Weights of a small GPT-style language model, trained from scratch on English Wikipedia.
Size: 12 layers, width 256, 8 heads of 64, MLP 1024 GELU, vocabulary 4096, 14.7M parameters.
Training: a variant of Adam for these matrices, 416M tokens, 6353 steps.
MLP neurons of a small language model. Each row is named by its layer, matrix (up: input weights) and neuron, and shows model dimensions 128-255. Each number is 500 + 40 x the weight over its row's rms, rounded and kept within 0 to 999. Numbers have three digits each.
A block is one neuron, or neurons of one layer that tend to fire together. After each block is what it responds to, as a language model described it from the Wikipedia text at the highest values.

L4.up276:521423447484538480508484504495498560518544479534514497520544481476478514583488495475469499545468450531467577440466478455529483515485543512496492609496417482452482587586489504518521563546476543519506516484573485425489444492514511423517522474531530410489522545524465481521531549412485560568524467557446539468526540530522472515489513506459594527575459508533428530562541468480474526513433
L4.up341:480450502532499451493555528537535480518465495570514435449434502559545549532489489529494519522464542399458483502538601459477476520489581474478475468450426512495533490509518467590435457513503473468488566505457408470439488483487455553492518542460476524512510488494550505507577494484520461472505449479522512506442544558502601575437560493478501522534449550531520543490507538511448579515473
L4.up419:442457427495452505540471519582525556520510498534563479468541509415508519490463551504560490502498495521502472561478457504527500471531442451509439544479456523476448517590477485483489484530529471534515536456499453539523432505503570518451504467463470563553534479456441498421511507460509606549410519560518509525468422545555471525476519542461495488496513523467508556514566438482475545501503
L4.up632:420496499551570502503439485553538459453504527576561517511606427552544532457490483520480411510491439580546480473491543538472531535454495468513522506522525491489491478463515495487502544491530427525519531529404497480504470509457446456452514485502460483518479521463501474509520515440461526513498442507530492575440516477498521454453521512460499552506507434553501524583581492531554584456443
L4.up815:468547525491602504534493450526522439479542474548528492473517506485457550515450550585449419496399468441472531471526472456532540544452449515484499478540523473521513540513583485490479551453523518539497539496533549531438496503418456516544522462501466584535496486537400486575569508490485493525566491521507518547467564494544539510471570478452475558521475522480467639516474479518537523486454
L4.up894:449508497502526544532469538505502546429470448517539548507590445521514527530569540517512483459426492485514493539479461418549509477391496546519475522467476534530462426566605498478511436475497513490496516442468474490498458532392513479481467517440502511572470554458532455497503500478486530578511497517553505537448551562466534539414487554512496565492499489496471478505465477441520527463457
L4.up950:504420495485451482423449524572510471432492459447425547409498439500528525496568513481479429493474511496514495494503440542528491507492497458486528566515486485466501424530534516517536460493509505579507417505461464531442512535538479546478450526511549543482573524482511462499513485430519485494490516552526495522448482490522542494403490467557513518459477492483475587498548574518507581441538
L4.up961:532489491489470483501417472592456450482556502496529445510538478485492454466439509480555473459588461530482549520557483460483486452461521481528555589521568481516459493505470529437570475464558410578522484550462408531495443514432521524542429558538485557601440553479512512405497511460485460561542441578539478493506517491544526444479580524608488510537497479562509495507469467525452539527473
Description: Middle word-piece fragments right after a short initial consonant piece, mostly in names and lists or tables, such as Gw-yn, paw-n, g-od, B-eck.

L5.up73:395485486432471458478477500517450496483552545560464529544507472445449456513494480490507441551480519521468484493484486463459504511415509583462538530482487508482484463554492518437566464485537521515550526535468420515615480512448504591554385534455391503508477466502405500522465506493485523488475488509539454496502547488479532464453490498612552499497433487461531551500571469474479520521468
L5.up114:510551495487518492490558465522499525435496458519527539503522499563536547521473490488513460530520510453500390528513531476466541546485475474455481495469497504556509440520505515463570475521440503518511504412416432498475500519486451482444458480503508486484531503514412494478500571483440561432526420446481558495473473505504559484513474490474489534486489467512544522498476414525460529501425
L5.up249:442594479539558443485567445529464503439483460486542567529580582495476545508492500508492423525502495446503541482502483461508506528499483548495499470420518498519507534466437519543491457509474451455495504546491525508538460516487522571576476534437476521534465546517434504507471527495587520506536473429505488469489510482435511529523528507479482472491452416563560604534534563487473465492509
L5.up261:474556515528502490504545423509442476474569458527539461413508565517474527460517409465547432522479504499531530525502515472525541493499517542426467515473495492491550538584490539414596502546540500457493504487464485503477496543494500509554427521467579525504486527464527562540481456453471510517485439460432472469462489389492491505539500502559494436543541458460489559425552444525476507555499
L5.up575:494526471568490452478580489553511452485551540469553551489544544440446533501491438501523463496465558468496564477491472487514503453476415454540456584430450447544383494539443573460568513522559489495517527452487423551502469512461461467479416555549513511465520500512510499515472552505423521494493415498470522505535604443452565493528512481514457570418448421573534493526512461493529514523513
L5.up582:467491539509492449512441491540433443410465446502588511570493456471461548481492458502595444553443563437527511519512497590490517482475510544559501496563488498504484461520565582514497563491468532600525587499489483499537437521492463558572459533459485503499471499535533449477459531439531496519493502473449501530421465428420398531502410512575467580527513456534500435563530503485476478500520
L5.up638:526509459547546513472538467482466479409513443461506509496434456540482435523537462480468468556512468572475551463509492438586484514536465545510525485561480494491466503500556568491536540574475526530523487498489462510476496483561469490518429475478519511452483591470403562533477538466518548502514463443411467542486578468481504539446567470536532584533434438485516624482550507476482503474461
L5.up970:459554482548488561488538485518499493460526472504470526488439529561479477503569455426581419520510513513487454512499460504515554537381406511490488489509452494475489496501406608465576524549485537561501546458466440560513439556460535560525410515447492571503487554508365510533444511500504485459515434433483504479523505447506546507434488510566509527483494415471511518504506430543493484534475
Description: Second piece of a word split after an initial consonant or cluster (Gl, dr, bl, cl, Str), e.g. Gl-ory, dr-ummer, bl-ock, often in names and tables.

L2.up685:502528524475502512475474520483407443465519398476546465577582487447534508535505465503454494544416473477460488524483535544518533436475501568486522496523478538571512442452537523528511505490471573498480494497458437435503468502512514513432521469580437567454500493496490490472492481483496507461474497505509476560554546484494481414530562391492537492585491419478543595462523476481438558514495
Description: Second word-pieces of proper names and first digits of scores or numbers in tables and lists, such as P-el-letier, K-el-kar, 6–7.

L5.up57:470556513441461473461480546544446424454485449505520438569443510508495502477529483463483476495578528440491487493485590532441527522448459463550479476548415450525548491490479531527526531518453438518523529497568450496475453452513427511436508494426474545494539531504429507536477474467436466481549494512521479524495469456495448504520441501495507527524534530404533486454579490483464469558456
L5.up244:405523520441497459450444503472459568510491501529544481557461553523488494510566459453502546419619462478469435478483521513448539413476492546527501450501433511559536502532575565455522482522447472493498572515429436465552452502495490459585499524454531514456476514519514515536457458428504463515480510463497505498407506534457540546523448458510404437548482540463547516434555455512500516513528
L5.up329:371522494406505535490514471527457499467497473495507507513485461470532471517533492532504526558576500476556514509525531595517498502427477483517506421529480478531488496529449593517537509551486428500502513523455510489453459510502522546526532490501516500523486475539481551522422488541463418519499534510489493507501472493470466523479468445609448493435517472473513511424575542452481508529496
L5.up588:496577466442514537492501481513511509446463459576547523544509514485515494473609447499551467480465535499502521478501493491554526471498467429520508479493483489505483517547479610539441534464493518484503533495403467494485466520536434554496519510452479500529434476470579513488456466393425543470468432524505526583532529447568520547569493483599477542474554441454496527473570477527514484494466
L5.up598:461440498427529521512469505471467477466526515444459479508493515524421515497529500575479609445584475490475526471456491530504514506496454537436510546501488469563540502522487515523568483512487491498515494554542503468465518460476530500550485434512460600451503540529515560485484510514549460498533476593489547422464515496418496526446518538478441511527507521389516482420513556496442510528467
L5.up639:464562537416518525500530462535447449509502512496509459589464458506515475452524455482504485551532548450486506417490550476462468528488508571556496461519469511515517433486496494512483502507563458561524522441476577504496498454503489554520579500466497501460504588505504452449398486510495497445512520562536529447496456491510483508481503483590495490396549468513504496441444502444509541473543
L5.up931:423591495456498530443481547442435501462589436507520471496426558483460481487494460454497557507438456497524496495502591516450521542447495475502487494460435459557495534543452516527599475551524544465517478444528475477492506489495547562528457538493517471533479475445454558564482483516500466498502478530464548509476529439407489485484503489515484432522589507480493503450597441524496522492528
L5.up979:521502504393512527453421473471443494456558445446518510531485447436433476509523483457535532474442536547520610514506558597484496432512534541559468510502430502548501519458482508534535552503476497504554522500531482464502463512544515530559507518551507527497497511464496493544454564476445509533442489494463543515505532527512424484414557422624522453520504456486512466520530460495488452494481
Description: Short word pieces inside a longer word that is split into several tokens, often foreign names and places, such as Ci-ud-ad, Pil-k-ington, A Cor-u-ña.

L2.up249:486464458444500470420443492489456545480525457471495530509461550536496504500467439543519472482571558473529508433502528503496498504495471537470430462528532453512480521545488576460479443534504489542492497457521549490503521480481473498471480501479495423514529519587585534499471522508515537469469450504473568488546450498490531413488432514519505579463510493426534558439521489459534545468542
Description: Final suffix pieces that finish a word split into several tokens, such as creat-ing, cor-ps, preserv-ation, hig-hest, import-ed.

L2.up187:544443484509515490494519518489459477510562519588479472481500587534590521533506474577469446483508499473518478485516554463460535532448468494521455465510468472478498491530555445440535531532584507551528477511540485557525474492529464521576503428585525546510472528509471536552535527496475529541526511475456508500550517501497504582418600482478545497492468465466617507443490532491500501487488
Description: Final subword pieces that complete a noun or verb split into several tokens, often plural endings, like rebound-s, reb-els, prot-ests, bu-y, w-ins.

L4.up195:464493483444536498424591485516474529536501422471451480539511480413495587512464537439520443436542450521501490500511478531547546522501479496512416450472490458489449447489489489530494457441512509530540493507499403581495499443472524514428527452505474493470505538493490496480493555483465558451511590490541463501454527528481472506493513461472533574547500528475547506452607493520506539469467
L4.up203:564408497504486513441505530551533478518532515518537530539507513512560478444457539484447450519488540507457507555451490492586511569415523489546542509539464515528447530531457473490486484388496575461636473520449475528492462491444522469518510535522448525452449594491475477459563481442483497511491576453566551520506443477440446433480486449503503469538485521495462570493461493492481529514540
L4.up315:496467563513482613486433501471480472451486525471467483422496461484456471529520596476549584553444551485478485492524491538508500536488502530530471516523563476543461470574526645498562510494488482500512528508444497520500480534488585472475506537563388560512460577459563468453466503501493530510424494535492508520514527495465435483494574508505508450575432492533530452543524452487492572471464
L4.up408:481578593431513541391463501469476535505451420492555545522454535489519503497476464492551501486507532386491472503522501472568535431456559530477520499569507479520524487473533483525465484498458452521512499465450420525501498488484463528506505559518412501497521470481500525464509499504517526388523556485533480584489526515553506496503509514488460566472543541429513568445528432494502510488484
L4.up428:494449529383500459465444486507469506546568542504519480499496493483453532549484515443455435461517467430518496433461562516524512509480409521525473495445504454529483511521559535521509469509467451613553546461468472499495485458486499594499491410522467554436490557499484439398507596460508443489525503444507458481469510537528480484539436456578492459458519497478493530558534458544514580518524
L4.up452:522452466471515502437485498494478536438505436446505447543508551532526420538458500558508393508526444502481545542470508430572529503495468485576445557556560475551511548566528457529562503529466434519518532507503417440473455456526505508487533529515479554507578531463465571483521514516492560478472460556476500456451489472513506418414608496536493474473440504472540509519459474481460561496529
L4.up779:457485480504521484421510511443482506442504463512490502533532464497499487527472536462508476570407479420447506431455551521494505492515446524490465596429495442509515492489545440547512445468488512423496511505554409447458502492517441533589557520480495506507483557476440518511503529463500506488562472463541534459537592532437503505459551460509479552468481518436509464535450506482459590488487
L4.up784:477524543388483528485522486426495446482561488469486544495436504517462497513444469456569537542503530438532531479507522532567529571512519446526401546499504428552457465526548524508514544473550509516558511438552466554451479508454512528534500510549486493450468506504518530512473520476441488476539440556548487511374499496507478561494491467482434583489539451502474527472539526499514525513518
Description: Second word piece right after an initial "p" or "P" fragment inside a split word, e.g. p|alace, p|raised, P|uerto, Carp|et.

L5.up23:482481569485521459521585471507539538448438471532514537473539475572504531531551559535517523516570559497514473486490507504439499518465524520524510526479559519491499491518525456483509484489526504464498558484496461457537460475457523501424549500499504526442522568506479469492466597500509519402482489453456504503471492408520497567401451492520409615572494508525537504492494476420485521515440
L5.up38:512466439456463488420519458539479509490552529497440498507445464450523506495512481580517561538527503445476470417498484514452534484488553519533476454458467412507448468524500601503532492554508572530588509442521453500550487439490561542529497436502521513503503540471504521477443535512570516498543493460426567491474469505541471538442520506462422524506541439513582522435495536469546535524423
L5.up127:423400490438519507490482492518426505472532510497465462551526458493491494597548563509496512520526478451537536486437551521451533568459442468471447498376550546500503558442546452537502481522539515492505586469552540435479523481497514521492514478500475480482484538504499511467496520493459610453509488520541535447455498476427556560436538450498501491511453491454526448480473521407493527593499
L5.up148:428481461484545469428516464439500506446516480482467509468470559464444507542545517567535512577562426456564569486506488557494511477473488571502436460502526451484510518516449535513562498502550545483518545493501496459567490473478501508504455499502536542548489516485489541474444581517511524494504494527388505506503590440470518511425553453498481494574505486457528500435469516546512536517395
L5.up354:489468479467479476557577473507478574490486492483482452481522467552479534545506539516488523452522468474481495443510475498559542509517497550492471478455521529467550445457478526508494448555507532394535547491452526511565499484455506470478493429456517484497556540564478551548456488452540517511525487530532489501449513411530482534494511465529539483541462429506587571533557548461510489499488
L5.up394:525484433538437465514510437481452550525457528491450463427491541531494468477557522542479543531571552463509502463429481568505551528454465501519406508392504495478472477555537492454556535544559467448566468509514506532514468517517534541537460477450484584524476543522436477547498537493530485499516498487484519453449498480453477497457517484495484517553440500477505511501506508487503518546491
L5.up705:520457474439546497514508502488519480497467528453528519461526459503534489479434490548544517522497493483436472517511409542478508479472441543515429451441479492493545440517470460534448533535477579504542549374540502478491496486504573494453475473560504573469482495532489583536503512485496449449517446503498497457495460435487523503458482500503565501504447451468547507494500543438539484534536
L5.up765:473448454465476493480554510493522536481503507503504508508513467509509563519511510564554534515516462513549565514461521480483491488422532524506435467472486460536433497520475494463546578534564529473543468447500500431553459423454511530498490534565492574490509533499538520481453521515457511445571465528424457473514402411442449563380468434532496525557484506464578465476476534426468492551471
Description: Suffix pieces that close a word, mostly plural -s or agent -er/-ers/-or/-ists, as in official-s, research-ers, final-ly, conduct-or.

L5.up118:494517467469542470490557516505444512496548529472547458524476509530542531494434465514476459579549539392490472465489555519486508515514492576467522490519600482531474547504554411526455528548466555473554502425495517486477493508452475565463505529541428562525487447544434527574567497498456531525459496411473489514442517475515527460493429493516447451492440460489465491541486472445426559517529
L5.up301:566573494445502475416542487463497515484525435521603438553492525523492548582499469475500446489539415412456499460499555505511491469385492487508473511509433485504471483532516531480548529482452469559600535493520492530435464466408498502492516464467448486460484535511433529456553499493431511498468521489487510508469512463494523469434475493568536526511454503451493490541546462450489547479464
L5.up350:485547534540471494467515465578543490512529542446579471513482474533460493506451506440493462562439529501489526466468471519562543569467475511528470459497482470524546499499566545507436478484447509511487543445449436468510486508483493546555483442533552521464475620540448500543457473387436584430545501492505440499476422483505507510463475540542487535535451490511496601506470487494503494548516
L5.up402:444503472455481481466483522560431533454536499508528502523510481547453542522458506545533534522546455468496414493505507555461492495433439510590489534388472487545496528543558558539545453508470503467483516383558431421487480462467500502513448542455458547427514532505382527528493542486448511516538455538479602502455486465510520469439464483511509551462425517446526479486540503517538502528461
L5.up437:516579466546506471437503441510418495455546522537465485525433521481504516488527530473446456526448457426519457445491593500517509568493477551484406505470433517445512517503528534458549511515496508564525473415546474490469490518459522556492535547488428524443505545552534582590451498447516475464546469503480531496480514473513493492490540467502515509546476415476455582479520499487450555506482
L5.up444:556546487532547498527522485490434490467462482529507500486499513546467542518451469457472479516432489425513595459538554475475572509444506489413481506506489560516515544464507548500476485462454479480529504464505541526435538521489476471450476499513529516531529490498476500533509481485526482481497455501544443498448461488509473573472543439476493551512557458469574455484441445474469478494522
L5.up869:453490505511575469441517473491436533422472440450630492529461514524524495450440564434419505477443501480467448506505509469475529525402473494468501446477472475563538518499506501571518461470494504475500497474452467536529541458510503480480482525507481517412531467537518589522513470400464545520541454508453471448452490467523556436494474441462570524577475485510527557481503456527526517529488
L5.up958:451558487444492454536496404524381477488564537499542468454543534433512505543495508477560472482450492511467462516526466512444527529439516548446513511537525556541497506548542497551551449476443501534471519460542448563526517542444531465523492434482408509502464493567431527465516462459531548430547482464527447528469568465496495483523482491469476449528550498452502535452489528515476455513507
Description: Middle or ending subword pieces of words split into several fragments, especially in after Plat (Platinum), it after spl (split), oot in smooth.

L2.up490:461469461533458545505527462549523498515523507442482448467499535467483471542552482514531514425512523450487453561558486505507552471450504467586413478430465423523477503564492517489507453499528445553585523429556418528525476510551516551561468468554476474532514554478473455519464485466515559453552435459473497509488518450540481574515482454533563536492446452486498556394516524424522543521450
Description: Final word pieces completing words, mostly plural suffixes such as -ies, -ions, -ities in difficulties, activities, candidates, plus final digits of numbers and years (1148, 700).

L4.up131:489459524469486527486461502480506473530481537489453501484566437462505420538592549469513526507527432459494502504473509495553523573458445475489491572496450536495529525504483521467564422531495487554541482532418491530497537447479442553504506505475507500486504568498522520503499551452453538493469484459481510473480595505480499450510501491469488513500534492483569541519538487527551549533441
L4.up325:481475448554563583511547436507499521493576508521483500526548490487512419470545530570445582509486524513539538455488449515478503520357466517587544472512475515535472584459519546457506538482466509503502465433409522594452490496466559507462447466522502513523573523492477498482496545474449460581519494542517547501522518445486516483468519446508485547464443545561468563443564519415487495455519
L4.up374:519473538544484526462538461398536496553481554585496509462482524515522461460579532480532531518511505451492486467532496458479521541445447483473465469450475543496535531531487532489492498512556432617569452501492417509515516472498494530607506478513504516531489531493470460518493498491454521470432509479480545516498516390545523502471471479555423554483469446514530575443585517416553475478415
L4.up412:522543530487472527506501431459459458414502517559480466435531586490512470507447560493449554539485517543559536484465550522470525488537400488408497507457491535450564436491504533498509541467561492477551463547515471511511526516539479561477443515527532537485471610487542501453533497507424538503445526514521476519446556523545524486510502501461515546456453519571527468500545488381502511442487
L4.up497:489476548537503494496512498551506485533476504476492463512439559491475525505535465535605511451487475514537515557471444484568512440396504459519448591428529420478443491547502517530513506544478508466524499465530537459500540420541475541534479449532532470535525527501488488449450482487522511462539436479440562501460481485544478510545562492575485534515477406475425558446528512503484575482496
L4.up597:495566485426568501502494534522438512517477496590476487433465569540561512459543457545424565491551504500515431494526500484469463487536474465371520489431498489521495502495446532455568474500580456485502468478432433503411545500517541536561431497530465521543475442515512563475504551479497503531502459457503490492499494465510486504445506484493478482469412475437543494488519459543542484503483
L4.up705:473475532499475442485499462517496509466561555528481479522519518519503484515557539529556468499459534424523506496505438523528495514462458546582470487422531521541475519530544452534474535528470559556495557507507486476576532496467541476502476460559461450617413547482465465492456463453547511506519504479492535442468525437514538577527483470451441508488525425469556539482455476516519541508418
L4.up979:509516503517420514562502520505497541526545543522554501511451493511517533459429547470601588537453477481515480521473540498454490458523528533500486477477450505525507554494472527549434520473545472473506484558421531523467499553481575476553498511510469506539464452473478425552520496489446478405503512542489562435469511494585484573540473448559479528441452450513579508498422488454488544497485
Description: Last subword piece that completes a split noun, often plural or agent endings, such as summ-ers, sharehold-ers, battal-ion, brig-ades.

L5.up17:465451535418514522527439534530450565463494423492483484524465445524513477564495505456546506516553514503464456514578562536464511366506495517502498489451416520523472459532546531505492503569481505433505509457521488480520490521543450495525508544435580553426560545496420485521488433443480466516538534545471488471484460557482519554490489478591492472446515452493588501491476489486491470510477
L5.up107:503476472580530468529480486490460517424442485474520464567525474423519433551554513498502516539593497526541511475517512518462482534452527498494462474469430496505498543490514491490541506568540511494529484461495554509514490471503499511507519509600488560449465491528485479562450492378522518465570515509391488492477541503407505530512478464520535461530517422548523534533590609545530503493478
L5.up408:431495491380487457538450478476512499496454556492509436584485496512427493486498536463525532488513510494510531461525536556426486490465438575416459500477416541538537503410562567489568494584492490517517516494508489489519512459493478575457437508582527588423510506506504548577474524463502592459538493516475509543424477512489488605500456443525547521519545507488536520474477458421505467504512
L5.up434:416505484494464489517473462445422537523535523444473411453488556477535457569543508592508536453519471501543462480531539568470542507487533546531426531461469503480536489489447471462515437440540478501534556489531572480504496501485480472504558479540458483526458447460483548560507493455496541490516496539526530473499544502441517416495508441552595432537476464500542499429529455492472594533512
L5.up469:439471554492508494503524477440490516478447515523471557488452493527596491491603509563494538523535509521500416466443554496481474542460530452488558432457485493522435494472504537476508532495489542450534503448464522495480507446481479462513434526498500466496475520496475474480436558471465536455494497487488469494429517441456455595499488471531514614542438485492491528454551538439558577491490
L5.up609:467499513478483481560559537473456533473449491485483492463507507580510437604519450547576451489464516554467462449460497517450518453512508510506534470404476488495498469423527608437541494560576501460523561457539515493539474469464469539425460475498510532464499455461520552520431449427528571519458576528491564500524483405537486548562563518512501527488473427510496508505516473463510480542515
L5.up943:485488547478506544547458476494453549463616524516498425539473514516511501476519484479468539625499546548533537528493526591537504510464486424476527472501491498536475478476492491508467450482464560450484527482506555456515476527518493508486410454499486509519461524512470573538417520454475533411442467464479559493493509471504529516530558515532461533450466422485473541523477462423535535538461
L5.up948:485513510493529513477495520515429541440472506542537483487557506517533522564504487507550379557587541543489466450490540516498548511452517555495491411493485512518510429480493556475528535473469560419494549472468387451585518513436440498484509521532501535466507468521493575526570493480535486546503538503506431528458462503466527567488484464469590499519514448540555513449486515433453551560535
Description: Second or later subword pieces inside multi-token proper names, often in tables and credit lists, such as Han-over, Bin-ay, Can-al, Sarat-og-a.